Weights of a small transformer language model.
Architecture: LayerNorm before each block, rotary positions, no biases in attention or MLP, untied embeddings.
MLP neurons of a small language model. Each row is named by its layer, matrix (down: output weights) and neuron, and shows model dimensions 341-511. Each number is 500 + 25 x the weight over its row's rms, rounded and kept within 0 to 999. Numbers have three digits each. A neuron's up and down rows have the sign that makes its largest values positive.
A block is one neuron, or neurons of one layer that tend to fire together. After each block is what it responds to, as a language model described it from the Wikipedia text at the highest values.

L4.down218:512517468504493475503548483486501509537494500522501522499470465460442535532497516491502547550475493468511523517445536489536529537513517508532519525492510492479499471509455512533457498484492556510464520535477478464500511545473496512537550543493517490445468534529505469493494503482516530491465471497505496477496487485510490503440524505460464477507485478524515519527525541474547505475537523513489565515477493496503522535497501490496478521497502533514487506487534510506489489485537481478495454509469490557480506489471
Description: Decade and period tokens. Fires on the middle digits of decade years after "the 1" (990 in 1990s, 970) and on "early"/"mid" before decades, weaker on nouns after possessives/determiners.

L4.down19:495455531524469490521481493514492485487526530560496502507484533527546536502468466534540476498464480522468476517489522466532488494543524495478494485471537510465493503466486506528480525471506455502522541523497484507531484526516516560467498496507551475516467480497530488487495519466470493510490516447469493483545493510475487467502520509499452521440527501504513507516503509513509453486477499514482552501500527466458463513514477498469487556524497512530516506516454508550497483504485506519474509495504493519545526498518
Description: Relative clause openers. Relative pronouns (that, which, who) and the auxiliary right after them, like that would, that were, which is, opening a clause about a preceding noun.

L14.down22:518517460500487478452501498454482529506515478504520474484502492503510522521490490494524497490462493496504517537526522490488498497487507532463510468532544531485539460500509505459502498524474524466491545495506517476564478470570532495496513479497494507530474499448479531498493494509486522495523482488515484499517509509548521516494518487510474480546449470540475535481503548509494527459475532526529533453490528498523496542489537485453500483503493507522478500475518532486496513459506553522474494482551514488509496484522
L14.down244:523498493495512507500533468473489465534506500500513469472503470491495473549524504471476520501447534479469470513529503514494481534478497541491526502532521501541508507497486466461477537496488477502494497499499457546530515513488492536568487492445508520480477500485509543519526505436488498490502489500495506512482511516486506518521487489509525496502464496481507458507524525482525524514529473516512496515455487532480486491473517509538507515479516504516511485512505455498508474484449475490559526523529545467496498491522
L14.down440:475475521534533512508527527502485487490531492474454522491511496511461452493522449503471502539485500486515450502434498510523483498480524490520486500473511514472548526461515502505521512496480500520531482489514511482498497487510546460484488506494487479510485512473478510459482499538452497516499488471488499481461498473546496426535540477518494513505512521502529495546514551525475516472490554482549517503517503519481542558467510534476492545469467477457471499485479478502454555482499503537533492514500505518486507513470
L14.down829:500532538499526427517516534471479525481491504531481517485508497439509484518492453471524525481470493476501524483500476491477516476493470461523490468497498494512465472447466520488515463454483505502553563514535538516513463500514478492466464558456460467527503481502474504462467498525478503498505488498537510499493526484491450526517504479501521517506415498494489510481551509518511485490490551458479549523519507499514470480512536473534522544466491480518521498545505550495525484515478484475504531504506515500465504492464
L14.down922:494531533457496485508492496488492485526494451479525488529501496485486521510492486538506514486443460460542474479532528530498500499492510536490498473509487532525507505472475506519541543529521485497499482515542496491478546487469529490509490481523473503485493487515452513488508508497497502474514515486473482473526538464499494549506538515474510506435494479536475501534481465546507501502530500478497480486563489504506489466514544512510499508481448484454514468499485486471500566507460508499535495516502506519451545514504
L14.down948:449511513503528489511528481536463488489465525503487523526521494501489443473505467472474505475486465478453481492490512469522448493508495531491490497483510497489490506543460473484515502509482497533469522514492480475500480520518496514472524480471558502447520501504479476474443506458496481537478484497494508503465469482488514508519529473440476494486539502525482475502512519502491511467492498517545515526502449439505515501541492482496432551481490534478536512490513477559529564515473520518496499515489483495501495518521
L14.down1001:515526516497469508465509536483543481504522518500551506527462484476446475525490489472501494492445480493495493493492508443485494515466521510539535551498498530478573515490517521518452545553481520511541491515525486511505505498512498510474505522502547512466523470507506490507459476478515501471483546476500538546482489560494499493489493532458506454497458492477481504510510498525508487499514522516535521514475498468491489463476504485518487493433540474497480519493440481473532513492474513479507498499529514492532486462520
L14.down1061:515461505490467547520534490505489554533489466560507510478471523447550474534465522500478542496434487490490450485470469460498529485526499476517494510510503488482539519493508557457470507508445529514501517535498514483503522513478469559504463509488485479497513514449489470512484528492486527516465482492495508481512451459510471505511474502501489524484449533480532498479540486494485506513501494538497492496536519507514556488490535542481567459453486493480509530497527481510507526514472505524509512495456492513525567470465
Description: Before numbers and modifiers. Spaces, articles and prepositions (the, of the, in the) just before a digit, year or ordinal, e.g. of the 19th-century, in the 1755; also before adjectives like illegal, ordinary.

L14.down58:514497549490558519500518511517522535496480550505497523508492491500493498471524478516521526495496464534528479505487448471459487460477521481502487480502486494525471532493524447465509455544454506483490518533504493488510501512517491503515491489484478512467484515450475520513517493512473469465527482482484486530502485468487505524482480442504488514538494503482513487484512448544481552482538471460522517514484498512505528525531532473549497525489496485499528530529483520533515485491545507510520449546479544492493500528508
L14.down201:516498518533512498514516506473499460486521504455540474461496468526492493491453487471516489506484509502504533490515536497517513484509515507494480500518560530495499508516516508485499501500505491476510547496486517517451483492485493474434479555483500459503462494534497538465464511499481507475451480502485495486513509508535508503472488534474484519439508539528517500482507532507492462449532537558521489478485490512501513468483504494511485469501513500555529521547455500501551514477461483521487522490536539518517488469484
L14.down365:484496489529551490533511487509525485450512480484505510477467523488495509541499499509514497496506501506505498513506521508454503487541495545511522506516509491503520465501518476526473525533528468450487503503488469477524471420477507540507499504504486515534506540488507506493514483467469487501508528489521512496499507504546511483489485495533550523482456525482485479498476520569495484472517567437449511480461483531529524502462534503448476509509515500516517554468501466501469508503499516497525505508537511498491479496492
L14.down655:464487493493498573487520457537530481518467501478465486524485501511517469499478483512475494521498480493528485521504506509525478517455525477519510521487485526520516474534521527476492534523495510531494539467505528539521489474529485484534533483447474475539481499503511490544541534498519499538504580522495503496478495476499507485486511499482524468512523558460425479531481530513533500527520496504491492505489487474512511460474478497486501487503514473484490546474516485448537525481530504486497504468522532456524464526510
L14.down689:541465504517507492504531506469509485505512505506487477525515492541519456528500521515512511507519527499526495488513510485537506480497498457505530506478463490474505487498456482499516498484489494490483480494520526494499526544522474543511474531527579479531492486453474510506498507562525537491512495514552512481524483439490457546461482515491514518511481529495508508501473503512521478528531517502501482486461467555497537511495499488476482526527505544464490525513505533514471485539512496495502509499486474452473452490446
L14.down767:506520494494537511509515427531466528468479487524480494489471489491469490532499527518509506520541472462495499497509470492489476527492511507524535521547453497461526431478509473506485522497488502503497520446501533443522504518502483513513493468445480515456534510531509495503493474488500504554491479509511517493538516522479541517467489512471464494507494478477510489477533515520540534527490495492494539519508504520536503509491542484506538522507506489487515477514475487477552524527482514522464510479473486520523520495457
L14.down1101:500516511495479484520455477522532435509501502485505504491509522476504476487465524553447524498500500517549510495503472516503529467503508531482482496476486496459487482479540509489532555494496519469468483496455504513508505485483524478510486469460497495509521524515472498475459493510507529505501559516509520498463495465524516496484498475498476512513507509536527523495557476499484482465483461541526501536481509489523542520471469504476524486513518491504526520455518495504503526547473533499521528485542513471459517486518
L14.down1259:521478512535499533502509464488501493531523472464493521488519472499512520576486484538454496513500491518502453450513505499513504484525483477523488502530485499481520478493481481526485474452479491486509502504513480481505464479495416454533498484526483505487525543511466509553505527502502493552518474544553455515484507461512497522476481521482520529500508457493507532466510470469485494527517486516509464544481496507461479502502505493537521554532504495481485493458542487488462462538544471495535506509510490516520519484507
Description: Table header cells. Column-name cells and closing pipes in markdown table header rows, such as | Ref. |, Avg., km, Score; weakly, word-initial pieces in prose (lightships, indoors).

L4.down1190:449533529472497495497500482491558505520513501484504532521516491542494523515496469502492492495489459481488517510436477516461491478510549488482488508572509466520496450528557506487494449472508502500458461469522509465483474452490506518475535474553472515499469481485485499481490458504492495468516527503483483488485517533481482529457461587468500520519502480501494448472483517510454474488526532499435538498482502513474500476486483516533510501508499505494460472540534501488461474526485508492495485501487446531470511471457
Description: Table and infobox labels. Label words and column or row headers in Wikipedia stat tables and infobox lists, e.g. Average precipitation, Apps | Goals, Retired:, Playoffs; occasionally ordinary prose words.

L7.down26:481541547497534479495487490495498518522467535453511445483521497433484500488511480498539499512496539483541460562480478495493484482479523517506516533502517492508498491516489502454467482489503522442500568498522521510501521471496507508529471494545500420502490492517467496486462494483457508423512541508495506524467542499503550540473509493499491494468478483501470503441510476492506489439468437498501552487520514534507483538481450466508516473508495522468524457531492495512515506505514474487449487539493465491532549497514
L7.down182:528533509474482518465506538480539505488542484509483483575482557527464496502518462521520482498488491500477481518483523502494515501519506517498524471529473470493454541528505438535563484497470488517543488494469518451521476495487529541509494489527449516526534531468514540510496459473528487478526492472503507499474507497535489538470492476501523486478483462479476500502487517498512480512528499472507486500489484511521479513493507467456494538476492499494515474480487499528462472488519489483501459488467506488542496521474
L7.down311:512469489486535470503551512482521448474478521466525524523529591504552496485459507518540454516502505539532493501503520497494486531492535492520484518486474502522491453494520512485538453486469497523474510468526498491487501531471460501518495448528499494488484459485501513487527532519526514488493514484474454497471516477542519437481504494496501483512484528506478465536512487504476506503519473477515500500483465545489415528478554486524491537534514514463518520522522518529509440447491486473527472511462496513539541498483
L7.down363:531559520500534519491500539492521466509499520489487494517499460467510515500469484519488478453492489462534498490507470469528454481496482509516518472472520540522496511498551515442517507517516523498472514469517521521511534496514519483548480489519467457534536504464500507476514520478511506479530494481533534456520532490534471482507470470525501481492480470502526460462528475524444500537508488507487481470506540451516521522494470454546504478539550515485503478548474542504475511500509522489541506531475501536460501516516
L7.down373:512524535489512520495533488495485504474508527475508469455500542483498524459505471522452514528522470486448476449536498524449459539468510519513507497516493521503493511501477502508484479499462458493490492516487471505496507479487502536472472479492510497520504513470508512465513485436496504499506461552541520477482527496518520514508492499496472536484550507490459550481518543547525490492502498496497501483521501498508533529514531489500419528470475465526499518504465484501491502457524496506487532508504478485480470507525
L7.down855:533499449525511502489515491532530490519492499522508515485526516508496449503521504488511478532482501487479481496457456477542451502515460512465521499485493544495507523496490490465480521489544533520507511497455522520536457522451474474531480539515459491500527492548502507503489519533489481498495511492511525511539544503504479518503491513481531483498565519498496429496506486526516494506507507499474523502506543505487512483483505431520508504478496525522501513505482512484522500581514509469529481538526519524519471519502
L7.down921:508501510541512541512501551481502514496485493506486505537522454535502516500479497502520492487551485466500499492516522495476503519505473468477518481505513485462494427482511511510511509467516515516525522493511502522538501474486496505494522498482506511497468509543489484562471512515530514513512527504495492475527536477483472513533474499459444542438510455490454509529552497467498500513484491468499473449511534517542530487487481479472532530518537489528488521529471509486486503450514504501473515475485500548499479501538
L7.down1036:482490492479462473435526471525471469497489481486515481468498533494516515512526500494499475494452499547508515517507535493508556505476478539506493475537518479484479526476522544525475495499501478495494528529485484483490502525441489499470544531495467498511456502528546527508532484507544476513540515517508515539480492529482532449470524494486531448499492531506493532542489461471495551495477457525482498463503486467493510495537541522492525467528529493539537471506488525456467470452509527465456496503465501536483494487474
Description: Sports table header separators. Pipe separators in sports statistics table header rows, mostly right after abbreviations like W, H, 2, as in W | L; weaker on mid-word pieces in prose (Coc-a, hand-bag, st-rat-a).

L14.down265:532479532492499490482499490492501488510505502491530489446520483495487497559499453491490486517474529493523508489500542512500521500544457507500494487493502484482459468496512510501497487486512554499487477455479492449522496457500457504517531504528557455515530490503515493424473478459464478476481487482494480497501523523492467498479530504484471485479506481500519510502515498554509493494511573510516424529513492489460467459495476473455473503501526473557471488526485514442493493506519530511480462506509520490489507516516
L14.down316:481519480466552484520486506482518461484503506520480471494469495498497500487478495534523508433519479527500469510529486500532437462515498508527508464504508487511492531477508479466485517518466499487461500504486467514535506521546493527508502481514529462522496511474455472540535490459510471481571510506449498516494499496504533475483541474490535504565498500490518478484495518491484514441532468495503497478560528527490504525503488507501528519493509478506507486471499487498505505496529467506508476489485488492487566460478
L14.down387:504494505527538490519490503564511495518492444510495491491509474515474475503496485484496457480531508489529471529543505489466512503486568531492469507539542493505480470496491530520498551540457547495504556484491533487506513496452517470467498503450513444508510510502451515503496530486481546514481471485504493548501508496480502485542470509465471543479482478531524516513473527507479495508544507479530477503543449490490550499509487449491500528488541486496496504478488521494492463505518491463473482518494484557451496522522
L14.down427:544497489481473530494523522481479447476505523469495512519511516527501518525492491508497482528526499494503520501443530479492504482469487521496495497586479473474506473454527526503511536543483494505484493516494470524460516463517500521502487509524508518463518526475477479487522518504504478533507489495471463518438560519478501494527456488457479495485511451533509530494547485463477516478554473485489517478516518490514523519478473523454465498525523523492494521510496477518460499541484506485499504453503542500481514552489
L14.down869:498488489546506536522491464549541555488543493503528529500479515497504509463531478478470497529476449483480488472469534476489504503524524487505546484508494504505524522478467470505467458521509532454499522473519496516494495485478495493482468545539529511542539445524518471519493503501527556455494476485512507538515521484477443477484503504538473506520519564487531528533502480512485467450547512532537526494498490532493473473485524508489505525484475461503506515494468532520507508459490498520492486510525471461525504526530
L14.down910:546485472480508501488518524464498484524494512537521554476515507494461504526485521517472510516506488479500510480533517518514487521476501509466498496450500492516467525491510540480496489501473504465519534486519542486519477500540556492468497509506495506494511491498498504475504490497492503488527482483481529511480504528527494480509493482486468534490507466492515493489469477523478491479458508513509496514515495455541471517452518498488503490505515510511504542506539504540495514478511493516504460493496498512440474526512
L14.down1116:516531477521471511494555492523519483460495486526480468498506482524484492476519454496488485509534476487515484497505517525491479484502485472545475523521541493488456474468528490455484529500463467489495487518462493497516501507477517481498494494501504460516469511474448478463516427510497540509466513536512460526515504523515482514496507427546523479518486491496528495496484507513497482512513578508534496508496448476522563527515493498509489435484455498501511501521523464518500508466532484549481504519525471495476450522502
L14.down1324:515535491520461539506507487497444494460512488441465496485480496521519495504523483510532515581517530484481461466515500493558511498527496448486458499527531540458480493484490486513470492492471479509479465543553480516546481495492456511534525498490541506477511548493467501509518479485520519505473501528503494538521474512557520532484472525510501501467516533470542484535496539503495524498515497509494476503529501484472500521479481525507533498506492453505480479498471499502468485498524510502504526496533512505479532518469
Description: Clause-opening subjects and relativizers. Words that begin a new clause after a noun or sentence break, chiefly relative "that", pronoun "it", and sentence-initial "In", e.g. "a membrane that covers", "how it affected".